Weights of a small GPT-style language model, trained from scratch on English Wikipedia: vocabulary 8192, 733M tokens.
MLP neurons of a small language model. Each row is named by its layer, matrix (down: output weights) and neuron, and shows model dimensions 32-127. Each number is 128 + 32 x the weight over its row's rms, rounded and kept within 0 to 255. Numbers have three digits each.
Before each neuron's rows, "raises" lists the tokens whose logits its output raises most directly, leaving later layers aside.

raises: "ably", "ending", "ly", "ended", "lies"
L10.down1456:104085105146106114093138161158131156139125093127066155124133162159128102090125112174131142113150168139143100101148124092136087155063085245135156145109129093121082141119096107137185083080121172139130125116199131129087128120080119177170128149095117160168122154178136163143191095173150086133

raises: "rated", "titled", "regarded", ";", "aged"
L10.down1165:128112164180108100124116120078135092140143116131173110144078194140114206063107181136113077158127058114104171157102130065164180174168152138165179150094101143066124144113078088147183136214156157097098092125148107088148140137093126127096094123136152129186140159130186117081171139098112129127

raises: "ional", "ified", "ion", "ral", "ify"
L9.down1684:090088150119163128130153157094142149130127114160146108207139175094129098131112136120110105152098109124113105172120086154090110099149182143148140062146075103115153112172132193129161134100139098108135166161100093125171143158138093117089157112144167138096121138137118105166129138111180124193

raises: "y", "ious", "aged", "ial", "cy"
L9.down1887:138138152130146132136128145103100174062064118129130148179179122115105125165135150126132125097134113160100104126105128122074138117139174157124177147090111116099077109142159146181072160104111100165143176128103074110126092114159117108151144116115102105161173112075161145121173156135140143147

raises: " them", " their", " him", " any", " it"
L9.down1553:114137133123135056130126150093150116107223174107134113166076138109096176159127152187083138172140074104115144140144137056157097156131138127137106118158049163095115162125112119163127156142132182138122122192094114138151140125108111102125149122092133061148110112125149118160148073152129151158

raises: "ized", "izing", "ated", "ator", "ization"
L9.down655:119126147082088106144137183129172163163147106112152143101164139166101068131160115086146114125184091110095161117116181156091163137141143152075123121139133100070111139142105163122138111134143137184190093142072055102142062152081123188063126089170136130133100129131161094133119157099114147115

raises: " it", " he", " she", " they", " there"
L10.down431:115065133126133156098131163115136099130132155167117167063126144116187128132108185134172091154121165110113089134120131148158120151140123100083096160126119208168117169180149139107134135140172061122135079145078094167096180157127150121188151128132178113144112130132131163121087154111147133163

raises: " times", "ly", "ally", "light", "empt"
L10.down1181:129136112145108078112139107115133068154055102128144107119127129143056172111083097135100102065187117153188095143067152136103080138122113132127128159057082119140204165080186081162122149149135147118175124112150066132052195116082118132183174105092065113152159141110102080107183142146130185109

raises: "ft", "west", "round", "f", "light"
L10.down22:135158098095125162147161136149130106094134182107123096124114162149091214085086102129135169177106109146123132111117076089057126105088121116131085074140194133147140136081155168154168129145160195115132108088087069162127096137127149137140129139142164107118155149127159102130118128161111141069

raises: "'", "’", "‘", "hood", "ho"
L10.down1632:095135065148085152170138122169168141095065144136126104145114109130157203148130129122101122111159102170121074154128186156152181105073109155075101060148110115091116155096154155134140088189126133159161121186085112162115134163098136095125104166132128128151111170100130086141129135109082133150

raises: " he", " she", " we", " you", " there"
L10.down438:107090151113098123126065103109187088169076077162137152109104167118097163150143161163084145115115098096179107060123135093159155164231099134162096167091105169153082157130184112155143158163142111166106116153110105139161122113097060139174102077097167079155182143124203159130126076111105113074

raises: " his", " their", " him", " its", " these"
L9.down1893:108057120113133095127144157111122146094168175133117101136071150132194145175164157187079172127138153103201130112135207055126146156147170134088105104124133137118159132128113138136085167116122149205103118186098087122166118114079096097118122133133156128138100130133171194158178128133110074156

raises: "ning", "n", "ny", "ding", " see"
L10.down304:155162132147113161123142168132128113121137164080137134153118146117150099124099097180142175094144097153084122199120073112103121176118143139181087081066090114145173100131166088143055066092095146130179072146086111207121141115103103140157139193097120160173103103066109142106147131130092120131

raises: "ional", "ion", "ions", "ari", " same"
L10.down132:160078092158128080125143138171161081103128086152095169156099090125097098192132136092122143149152092151127088120168153109082120119159134175111099152120145148149090170168170148126146123123112122112155143117127148104208130164145196163107151097096112104109123130033175097174156140158126079095

raises: " nine", " six", " eight", " eleven", " two"
L10.down1417:165154131129176124107136099117113121139109197122143124183162130130116159084095165116098144128091079059181065138165145126105128112118160124140114157195177158133149143124086147145154144136158129106114105124124185141152103164127172098158124119138126128133128189161172183146154133121140104116

raises: " their", " its", " them", " another", " him"
L10.down968:137084139154185082122111142100108095043144198155131117140077114105113131147146160160150165155135144057151117110158150092132078115099160120131123161127109144109154103174095124141120104113117098118076130127113087130184144129106138122101118157141159077132080128113133141135176155107111100115

raises: "t", "ts", "tin", "tal", "ter"
L10.down205:143159105165096159147114138159141119168149146137075099101100134142100063123046089108135085120102122093116121100127119164157165153131170114145120124147167188161108135062103053124081135104121106164148143106136104098070107099118078144202135158124145144148102134133180093056143103158139126170

raises: "n", "ni", "nik", "no", "nic"
L9.down670:114149155161132120099102140117108139141134125119099053172084128105077096145124153124188151105118102074072109183119156121138122127143052047191135124099048179185112133095120101072164108117140188172167145162104104141143154103116157146125113125148118160138113056135135130109109128138094142208

raises: " about", " around", " between", "nne", "tur"
L10.down1655:192062139188157119117150073113134159177126111117173089160098131140139071178100117165155064071137097153168103140129169125109137120096103151118126133180108125121129101126126107140142083134175178124117139153168164133180147107087135087103188086169116153122175186139145165100181161141148117135

raises: "ly", "rate", "rated", "regarded", "ically"
L10.down180:155115195119059086141123089134135146122164150125171145084073087099092133131109166156128128146120109139115079142123118096125087093163091150144157147137160159069136156109132145131111129183101139151124180109103144123149140088115123120112115059081135135209153120113151150171176157117163154179

raises: "ly", "ify", "izing", "ally", "ing"
L10.down1354:065125145174086143063212168113148107117177145141163143155119134172117105090089126167173134148194121102131148127130100141113183137083143161129163100135126127134159174119105117171132110181113156108158117143133173128102090106162114159134139090109128115139116100109160184113180129082169144184

raises: "in", "ine", "ier", "ins", "ines"
L10.down1596:172151106157142151152115127197095103133161127106112156127182162122139092156164105198123120120168127134139122070120107161150120160080096108046100116180095110164129104081111108147060123162128109144170148216140123150169106137118117099132143093087093166112107174126196085119118175097106114144

raises: "est", "it", "cat", "its", "cation"
L9.down224:119157066156118077080114194104180159145185114159101109141139123144113142133163104104123100121176148149109205086141136127122163119151139112184115132065091123116139174111074165144139091111137146130134123091113123152097209119138103143135106171141103180154121130133093132088102119132137165172

raises: "ine", "in", "ines", "iv", "ino"
L9.down1759:116094115117106128115104125115114111128152154143136120134152153171152151138120146137079153084092081099149121111098120131150196122087158106080117177174092077097123117171112048138079082120105135157158137103091119141201079135095197125128104069094171139077125166159168140144055139144163126113

raises: " it", " they", " she", " there", " he"
L9.down1131:118133134185119118083166133120092134131123132089119145134115128137126101166087146155104168151138159131126136170165087126161125156143107126157130158122101134120139159089083098099125155074169149158150134114059116128174157152114124167170154111190146100133181094120199097132106135108079154142

raises: " following", " next", " weeks", " months", " years"
L10.down1103:144124164156121141110165121178187115158150137148095166167080169140150092106143098079081080098112097093126120128051084119101107124095103086162142126087149136110173105116140130140080181067197128128143177150163116156144083153132094179140153134143143146145094126130153131091173134126042164116

raises: "ated", "ating", "lit", "ative", "ator"
L9.down1475:087097113111115135158123113125109140130150158128058119102158146087132118188164171174152146116147065172107155171105156147092106095114185114151096143122109147084115136153140126167172121102060157149173121131189079076165109121131096143094118099077129164165144157132105092092182116072134163115

raises: "ation", "ature", "ative", "ated", "ato"
L9.down1752:124049161168113132107090131119108183176125123139126130128135151144180119142119108131143107122193123130100095165123148169081096090122177159149122126119155149131133121200077192193090091122075139133110094188119129133111143142115117119114109103153122136085147150099119113153154164109124171154

raises: "ion", "ional", "ions", "ington", "arian"
L9.down1035:107069109157156113093098145074112139151072147096209125136133133183119081143178079093153076130216100197138130151144129153116123086181091181073096112139105137137153114208156118106108141141054110134105152165165096098118167197069110136087169147131138157143117158202173073154101173105173116105

raises: " he", " she", "ja", "His", " |"
L5.down2:102137144123053098152075070137101133121151142114107147108115085161131085127057131091110194140091183136177120163140122072154112132121143119057167142074136079118146159118102117149150150139168143141189110081102132101120122150084139045200116122108091103122132130072124095155117163134094120172

raises: "5", "4", "3", "9", "0"
L10.down1164:169107167160154175101122120140169146080136040090093169145108128120099188148148152139123168164165144156101098112136157132109120124135118117172119130118149147198084154142107150167141146097147146168152138184144114101087082121156127111139131136121183132091075152125088136103091105149176071166

raises: "ising", "izing", "looking", "ically", "ly"
L10.down713:115121175154106147163189136111135155136118156095126145120125163162116159160132146143163139110111111137094106126114153110060135106105155145196159146133130122185127093087099177115158117191109173135097116061177135102127087118204106131190140127088098158180159124101138160142213109087104131148

raises: "in", "ine", "ins", "ino", "ines"
L9.down60:128132123117111118054094128089133147061103143095102162099189160131131109194122134119158145093190093174117089194099207108118134101189128087146135165132079109102085157126112107089101127152115125137157114147137117089164077134105091139145099108153158107163175150114148112066094101137067156125

raises: " times", "aged", " year", "looking", "waiting"
L10.down855:130151185143134122166173125142104132062146187126100140089117152086130135102068113144146076140083030114116163084117099121081169124114159125154129110082186109106175123102089165099138194130162134087152098101132130145135069094116111185149133180173152145158115114130171146113149133116100144133

raises: "it", "its", "th", "curr", "ever"
L10.down1919:164138141108093100082052135134138154133136115132155097140139130074140136068050161093092079106110086194092109143152101076100141131126145125131132121138118111078132073118105097182100133149153134114134093124102156173116174168117130099076068184136139098182124109091079116123156152129123149122

raises: "ed", "ing", "ning", "ped", "ding"
L10.down518:109151131086168114082125184066191134110181104103155118177201157130129146086126149129155090142146111201102143146110105131122110193076157132151123075205088140158118163078132114121115104100092174115139097125141173170111111111099129147134150127146108129084133112080151177129152092151101092154

raises: "ique", "ald", "ico", "ão", "list"
L9.down1100:126179147136104178100115112168115120090100129133095081169118106092139098147131132100159166116119145073071159134166092116086154123121195119113140132107143143145144063102170152163166118160174085117130178178086107139143155091097106155104093108179124089109224129121064124061131173114140137126

raises: "th", " years", " days", "9", " weeks"
L9.down1709:124129191045103169108107115133163126130127047147142141154121130171188090089187155114167129121155118101115104165136061114135131156095136098135117108137152114090137149208096116097090144157101192132095128104096115125133174144082108162157128145121109089104089102142087110138110152140075170123

raises: ".", ").", " ", ";", "---|---|---|---|"
L10.down417:134089138100095144071093134142156129153151109168091119105148157162132142103159154136115185112105130165140099135108114112147085153110130140207164141131177114114082140125049075157115157133179081075113124119091112133110099174078111176085138066146131104075068086147105177089188194136152120111